{"num_hidden_layers": 9, "hidden_size": 192, "num_attention_heads": 3, "num_key_value_heads": 1, "head_dim": 64, "intermediate_size": 256, "vocab_size": 7500, "hidden_act": "swiglu", "norm": "layernorm", "norm_place": "pre", "norm_eps": 1e-06, "positions": "rope", "rope_theta": 1080.0, "rope_fraction": 1.0, "qk_norm": false, "attn_scale": 0.125, "bias": "qkv", "tie_word_embeddings": true, "parallel_block": false, "init": "normal", "init_std_qkv": 0.0255, "init_std_o": 0.0, "init_std_up": 0.0255, "init_std_down": 0.0, "optimizer": "muon_variant", "learning_rate": 0.0112, "lr_mult_o": 0.681, "lr_mult_down": 3.0, "beta1": 0.9, "lr_head": 0.0043, "warmup_steps": 200, "schedule": "wsd", "decay_fraction": 0.917, "decay_shape": "linear", "final_lr_fraction": 0.05, "batch_tokens": 16384, "max_seq_len": 256, "doc_mask": true, "train_tokens": 147300000, "max_steps": 8991, "dataset": "wikipedia_en"}
MLP neurons of a small language model. Each row is named by its layer, matrix (gate and up: input weights) and neuron, and shows model dimensions 0-95. Each number is 128 + 32 x the weight over its row's rms, rounded and kept within 0 to 255. A neuron's up and down rows have the sign that makes its largest values positive.
After each neuron's rows, "fires on" lists the tokens most often at its 100 highest values on Wikipedia text that the model never trained on.

L4.gate244 [104 109 154 112 148  53 106 111 151 135 140 126 137 116 205 145  97 156 103 141 124 115  86 144  60  71  51 123 192 128 145 129 124  66 170 106 117 145 118 151 124 170 117 129 122 137 140  71 132 139 170 138 130  75 152 158  76 118 125 125 108 138 178 152 118 193 136 115 143  65 144 122 116 164 150 159 170 110 102 149 179 136 123  98 103 113 146  61 140 138 174  57  85 133 156 120]
L4.up244 [ 78 105 120  92 159 119  93 155 175 171 110  94 116  68 143 165 153 147 118 103 137  53 128  97 109 118 147  73 115 160 113 103 119 103 106 116  93  74 129 119 143 153 101 125 117  94 130  90 151 143 140 112 198  68 110  88 115 173 169  99 175  88 116 169 167 200 133 140 210 120 181 110 104  89 166 177 151 117 141 144 183 164 122 156 144 134 108  55 178 119 114 120 144 135 134 189]
fires on: " song", "side", ".", " single", "-"

L4.gate148 [ 91 171  91 148 103 125 140  99 137 144 125 186 117 144 195 152 163 163  98  89 118  96 107 102 121 114 147 141 132 157 120 130 117 116 186 134 140 155 158 129  88 104  83  88  82 108 138 115 113  59 149  99 117 119 106 163 147 192 117 157 124 127 146 121 104 127 144  88  67 157 112 103 111 130 185 142 115 108 106 133 114 122 152 158 164 154 127  70 169  99 103 159 119 145 172 159]
L4.up148 [179 130 172 155 132 105 103  54 143 102 137 128  73 177 133 121 177 109 116 168 233 101  97 134  81 146 161  79 188 120 145 106 141 133 164  71 123 135 115 144  92 137 140 171 114 114 131 151 160 120  30 154 112 111 123  44 180 115 123 149 150 140 144 180 110 131 118  96 132 148 165 126 180 159 153 102 159 127 102 142  91 146 148 129 103 115 150 115  99  77 138 166 162 115 180 144]
fires on: "end", "os", "c", "m", "at", "d"

L5.gate186 [140 105 123 109 102 134  77 182  73 133 101 115 126 142 100  85 168 180 142 150  71 112 123 131 143  82 150 196 120  89 143 104 125 170  99 144 164 123 125  87 100 147 148 111  99 180  92 153 119 166 169 109 142 120 178 141  68 157  71  92  76 146  90 156 173 100 146 148 129 122  89 191 110 157 105 158 131 152 156 130 122  96 132 147 134 104  98  98  90 146 107 111 134 191 132 133]
L5.up186 [141  75  64 114 135 125  77 132 132  93 159 155 138 163 110 143 142 101 184  82 128 115 176 153 166 106 158 196 133 130 103  97 177 162 155 172  95 192 127 129 144 157 120 133 119  59 105 114 159 144 134 125  87 139 135 100  80 156 122 159 100  85 104 132  87 142 141 142  47 174 131 185 139 151 114 142 122 117  88 159 126 121 102 126 139 113 148 114 146  99  86 149 101  70 166 116]
fires on: " following", " only", " arr", "ust", " making", " having"

L5.gate123 [123 133 175 127 128 127  89  95 169 175  94 125 163 180 135 136 129 130 191 125  97 163 137 133 131 128 124  98  82  76  94 120  82 148 124 153 199  72 116 141 106  93 142  96 104 128 175 109  85 128 136 202 140 144 108 158 126  97 109 197 104 138  85 127 203 147  78 153  85 123 149 131 160 175 178 104 116 163 130  94 103  64 158 166 165 163  62 146  89 138 117 136  92 197 114 109]
L5.up123 [218 110 140 139 101 148 136  94 128 222 161 139 121 100 105 141 122 162 111 175 108 132 160 168  78 121 133 138 119  75 159 163 164 112  81 142 116 148 158 182 141  34 116 144  95 137 166 157 102 164 150 131 134 159  87  87  58 191  98 146  92 124  93 114 171 145 151 128 151  79  75 143 105 122 100  81 154  98  93 202 149 104 157 140 151 110 157 150  80 159 110 165 177  68 160 155]
fires on: " pro", " per", " En", "==Early life", " sub"

L5.gate29 [ 78 106 154  79 117 157 101 134  56 121 178 103 134  89 115 112 102 148 148 140 107 109 149 127 133 172 115 163 105  94 157 115 152 119 128 126 186 174  88 162 113  99  80 104 146 134 184 128 115 154  92  99  73 159  70  77 120  86 139 164  97 154 103 162  99 131 127 149  79 108 114  81 142 119 151 149  78 155 150 163 146 137 168  91 100 134 199 119 135 120  99  98 139 114 107 128]
L5.up29 [146 137  76 173 119  90 152 121 145 182 102 121 142  98 100 146 113  83 145 153 150 155 124 123  97 121 104 154 113 132 219 114 102 203 176 100  87 170 115  94 161 102  81 113 222 143 132 156 159 121 127 133 149 154 108 126 186 132 185 148 159 138 145 120 116  67 114 176  70 199  78 134 103  59 140  70  94 118  85 174 153  99 116 111  77 106 165  82 159  80 115  94 131 127 168 111]
fires on: ";", " until", " before", " after", " since", ");"

L5.gate212 [195 134 133 114 210 103 131 132  81 117 186 184 128 135 103 128  83 133 113 123 119  81 129 201 132 165 172 106 128 135 144 122 131 119 109  81 158 198  91  73  92 129 160 118 159 218 158 148 104 168 144 176 131   3 121 192  97  88  95  89 110 171 113 175 135  93 160 117 141 176 107 127 111 169 127 152  98 126  96 152 182 176 145 135  49 113 108 103 148 130 163 137 121 121  73 115]
L5.up212 [180 162 111 105 108 157 132 150 211 145 161  94 105 120  94  85 181 151 113 118 137 107 120 169  75 131 131 158 106 107 118 143 147 105 144 106  58 186 111 118 139 161 121  92 102 110 114 100  97  87 118 132  88 155 153  83 100 152 129 129  88  55  85  97 158 162 120 157 115 165 136 145  91 105  88  89 149 128  93 158 138 190 121 129 228 171 148 190 108 180 106  97 135 159 141 166]
fires on: " cont", " com", " r", "rom", "ex"

L5.gate231 [131  94 118 157 194 102 103  76 135 120  88 148 109 143 113  90 104 121 112 140 184  89 198 154 126 182 117 122 148 153 160 133  99 124 128 109 176 119 159  54  93  64 166 152 154 114 116 121 121 138 199 152  77  94  67 174 121 105  89 155 150  78 101 114 114 177 122 104 123  92 135 135  82 132 118 151 130  94 136  75 152 101 140  94 163 156 143 121 132 145 152 138  79 138 131 136]
L5.up231 [158 163 114 164  71 159 161  68 116 118 122 143 121 160 113 101 137  97 177 126 151  97 167 112 117 104 189 163 187 108 106  93 136 148 205 115 158 167 185 116 135 105 104 123 103  84 151 159 128 131 151 129 132 104 131 108  97  71 113 114 114 101 132  88 160 143 150 134 117 152 162 113  83 145 120 183 100 100 143  46 115  88 127 161 164  85  75  74 128 133 131 136 201  93  86 109]
fires on: " ad", " h", " em", " cons", " off", " arr"

L5.gate161 [123 209 113  67  88 126  64 138 111 103  75 117  64 142 126 137 156  92 163 144 151 135  98 127 139  85 183 146 192 172  58 119 122 106 148 155 130 150 103 173 106  90  90 153 121 122 157 110 145 122 104 155 137 121 124  95 171 159 127 147 155 157 166 138 214 164 166 120 104  62 113  81 151 102 145  99 158 141  98 181 153 113 111  89  81 139 190 140 118 111 138 121 151 150 104 121]
L5.up161 [ 67 134 111 107 105 201 131 135 198  70 167 110 133 156 109  90 113 158 138 169 155 101 147  95 126 125  85 114  99 126  80 128 136 152 101 128 103 147 135  92  86 101 142 104  99 151 154 136 117  61 162  76 114 117 102 128 146 108 115 132 124 110 128  86 173 167 147 102  66 167  58 153 129 144 163 159 117 115 161 139 151  85 187  81 117 134 122  81 176  81 191 138  97 127  94 187]
fires on: "er", "i", "is", "',", "in", "ers"

L5.gate64 [132 159 144 137 116 162 123 162 157  85 135 101 135 103 162 163 113 125 124 121 127 177  94  93 197 119  85 160  94 157 111 143 138  72  75 160  93 130 112 146 106 135 105 172 105 116 137 114 189 128 171 116 165 103 147 100 101 153  82 133 133 118 137 152 115  93  75 163 143 123 112 138  47 118 103 108 153 144  78 174 121 132 151 184 112 119 125 149 181 122  91 131 146 143 187 119]
L5.up64 [104 111  99  92 123 159 153 188 140 136 142 157  88 138 135 119 167 161 117 107  96 120  94 136 167 111 159 170  71 190 135  86 133 139  95  66  97 114  94 130 119 193 142 117 136  65 189 166 147  86 100  62 143 140 110 124 134 102 122 137 106  53 166 101 148 174 131 119  69 118 112  64 102  98 188 101 135  46 150 128 142  97 156 135 108 116 126  86 171 146 140 124 156 144 123 115]
fires on: "i", "in", "n", "ov", "an"

L4.gate40 [149  94 180  75 120 132 124 168 159 138  73 128 130 152 123 121 130 137 150 133 184  46 117 149 213 170  91 125 105  93 174  86 128  82 119 135 144 115 122  60 112  98  87 104 138 120  90 141  81 133 142 108 108 148 157 145 216 147  84  96  24 156 138  95  74 167  82 172 130  51  98 151 117  91  95 112 104 137 110  66 132  98 197 125 102 156 131 166 106 128 152 107  74 113 121 173]
L4.up40 [156 149 137 139 104  94 153 154 121 119 133 140 100 147 156 102 156 123 151  92 108 139 138 172  97 163 101 111 116 171  76 116 100 119 204 144 114 172 133 138 173 122  96 116  99 119 117  87 185 119 137 127 114 133 127 158 215 134 165 101 127 113 140 111 108 141 131 155 132 122  40 146  95 154 142 128 120 118 134 134 110 120 109 131  79 167 126 121  89 141 125 138 139 190  97 175]
fires on: " under", " under the", " during", " are", ", after"

L4.gate73 [ 99 114 149 120  90 180 127 192  89 150  95 138  26 111  80 144 146 162 158 153 138 110  99 119 105 137  95 129 119  88 109 129 132 177  78 173 154 103 121 141 172 133 119 114 147  90 112  68 144 190  56 124 107 124 137 172 143 107 128 104 110  83 143 137 140 126  91 117 118 144 148 109 122 145  98 188 108 121 108 141 107  95 130 185  51 180  82 122 170  90  91 170 137 123 120 152]
L4.up73 [ 52 150 157 196  98 132 107 124  96 107  99 147 135 137 115 133 155  87 180 168 135 111 130  93 122 149 131 148 114 107 110  97  48 132 101 110 119  64 121 146 102 152 183 140  80 151 106 183 126 180 124 131 103  91 116 119 106  86 122 118  52 137  92 160 129 110 116 113 123 114 110 177 131  80 165 118 120 120 167 164 154 143 186 101 151 152 104 169 122 181 192 145  97 163 184 172]
fires on: " C", "- C", " and C", ", C", " of C"

L4.gate50 [154 160  46 174 157 163 141 185 165  85  94 119 106 177 187 132  81 145 127 162 158 166  87 150  98 131 125 108 144 150 209 147 118 179 143  88 157 134 107 115 112 110 108  78 205 205  99 117 146 134 115 190 113 146 114 114 180 115 135 180 154  64 161 146 145 102 126  61 102 153 140 118 131 124  89 163  86 188  92 138 146  61 130 161 148 105 102 129 120  79  96 126 158 145  85  58]
L4.up50 [141 145 116 116 136 142 194  91 159 150  92 158 155 155 156 154 131  99 127 106 120 109 135  94  63 128 142  77 137 115 152  87 153 144 129  83 127 159 118  80 137 123 165 134 143 106  81 161 138 148 133  87 135 157  96 170 128 177  87  90 164 163  74 135 104 128 146 101 176 124 104  67 149 118 129  97 185 173 124 112 123 205 125 160 104  78 167 127 100 140 173  73 125 116 124  81]
fires on: "om", "re", " Ag", " ag", "ur", "al"

L5.gate83 [143 166 112 115 138 144 129 107  81 156 111 107 136 166 122  69 140 121 194 117 180 152  76 196 157 116 118 158  83 161  95 145 153  91 117 176 131 131 200 105 133  77  82  95 166 168 141 179 223 142  99 174  87 161  96 156 134 111 154 126 172 156 129 136 119  39 178 129 113 171 173  73 166 160  88 145 125 114 169 116  92  54 100 189 188 113 124 114 147 104  37 143 166 110 129 135]
L5.up83 [102 146 114  85 154  95  63  81 164 159 112 105 134 126 120 169 105 144 142 108 186 121 116 156 185 134  59 177  80 159 106  87 160  98 132 185 156  88  63 116 146 165 122 144 126  96 178 133 179 190  91 169  53 104 155 170 110 110 112 136 101 184 159 174 122 147 116  81 117 127 147 153 151  87  91  92 130 141 166 120  88 171  72 155 147 134 112  90 164  98 103 128 122 180 166 160]
fires on: " O", " he", ", he", " The", " o", " sy"

L4.gate119 [147 152 103  95  91  96 157 130 130 107 112 105 141 126 166 150 146 165 132 195 138  59 138 130 174 173 161 148 166  73 105 140 192 118 141 203 147 173 146 101  95  95  97 141  89 163 144  82  83  99 113 119 195 127 171 151 121 142 134 147 117  87 134 168 147  77 174 119 114 120 146 174 159 124 114 143  88  87  66 148  94 125 141 160 146  62 105  98 115  92 108 145 103 193 105  84]
L4.up119 [139 137  84  58 124  51 136 155 126  82 129  71 189 113 108  94 167 165 152 143 113 166 111 174 151 118  97 124 175 179  75 153 145 162  97  96 127 107  61 117 157 140 104 151 210 117 121 140 150 129  98 143 165 155 106 160 114 135 108 158 115  65 190 150 150 146 122  76 144  99 119  85 135 150  99 152 173 122  80  55 151 151 117 158 176 171  72 134 156 113 109 149 136  92  99 133]
fires on: " m", "l", "em", "ev", "gr", "st"

L4.gate201 [113 119 152 161  82 106  94 161 166 183 160  89 103 125  59 140 139 108 151 160  94 142 110 156 162 160 145  68 111 130 100 126 137 143 139 135 184  87 142 168  69 130 102  62  88 138 112 111 138 157 150 102  94 127 143 159  81  92 128 175 170  79 135  72 161 114 149 147 133 136 191  95 136  94 126 121 117 151 147 108 120  60 152 174 189 205 130 155 147 127 119 199  78 166 117 127]
L4.up201 [121 110  97 103 135 118 165  85 133  64 126 183 177 104 130  84 111 132 132 175 141  85 123 141 115 159 109 119 128 105 171 135 130 104 128 164 123 146 161 140 233 162 163 155 108 111 119 146 116 108  79 104  96  49  85 161 143 116  61 102 160  67 139 123 159 112 190 199 230 127 109  99 163 179 121  83 143 152 148  67 140 103 192  92 120 143 103 165  99  79 134 138 144 137 109 101]
fires on: "i", "a", "al"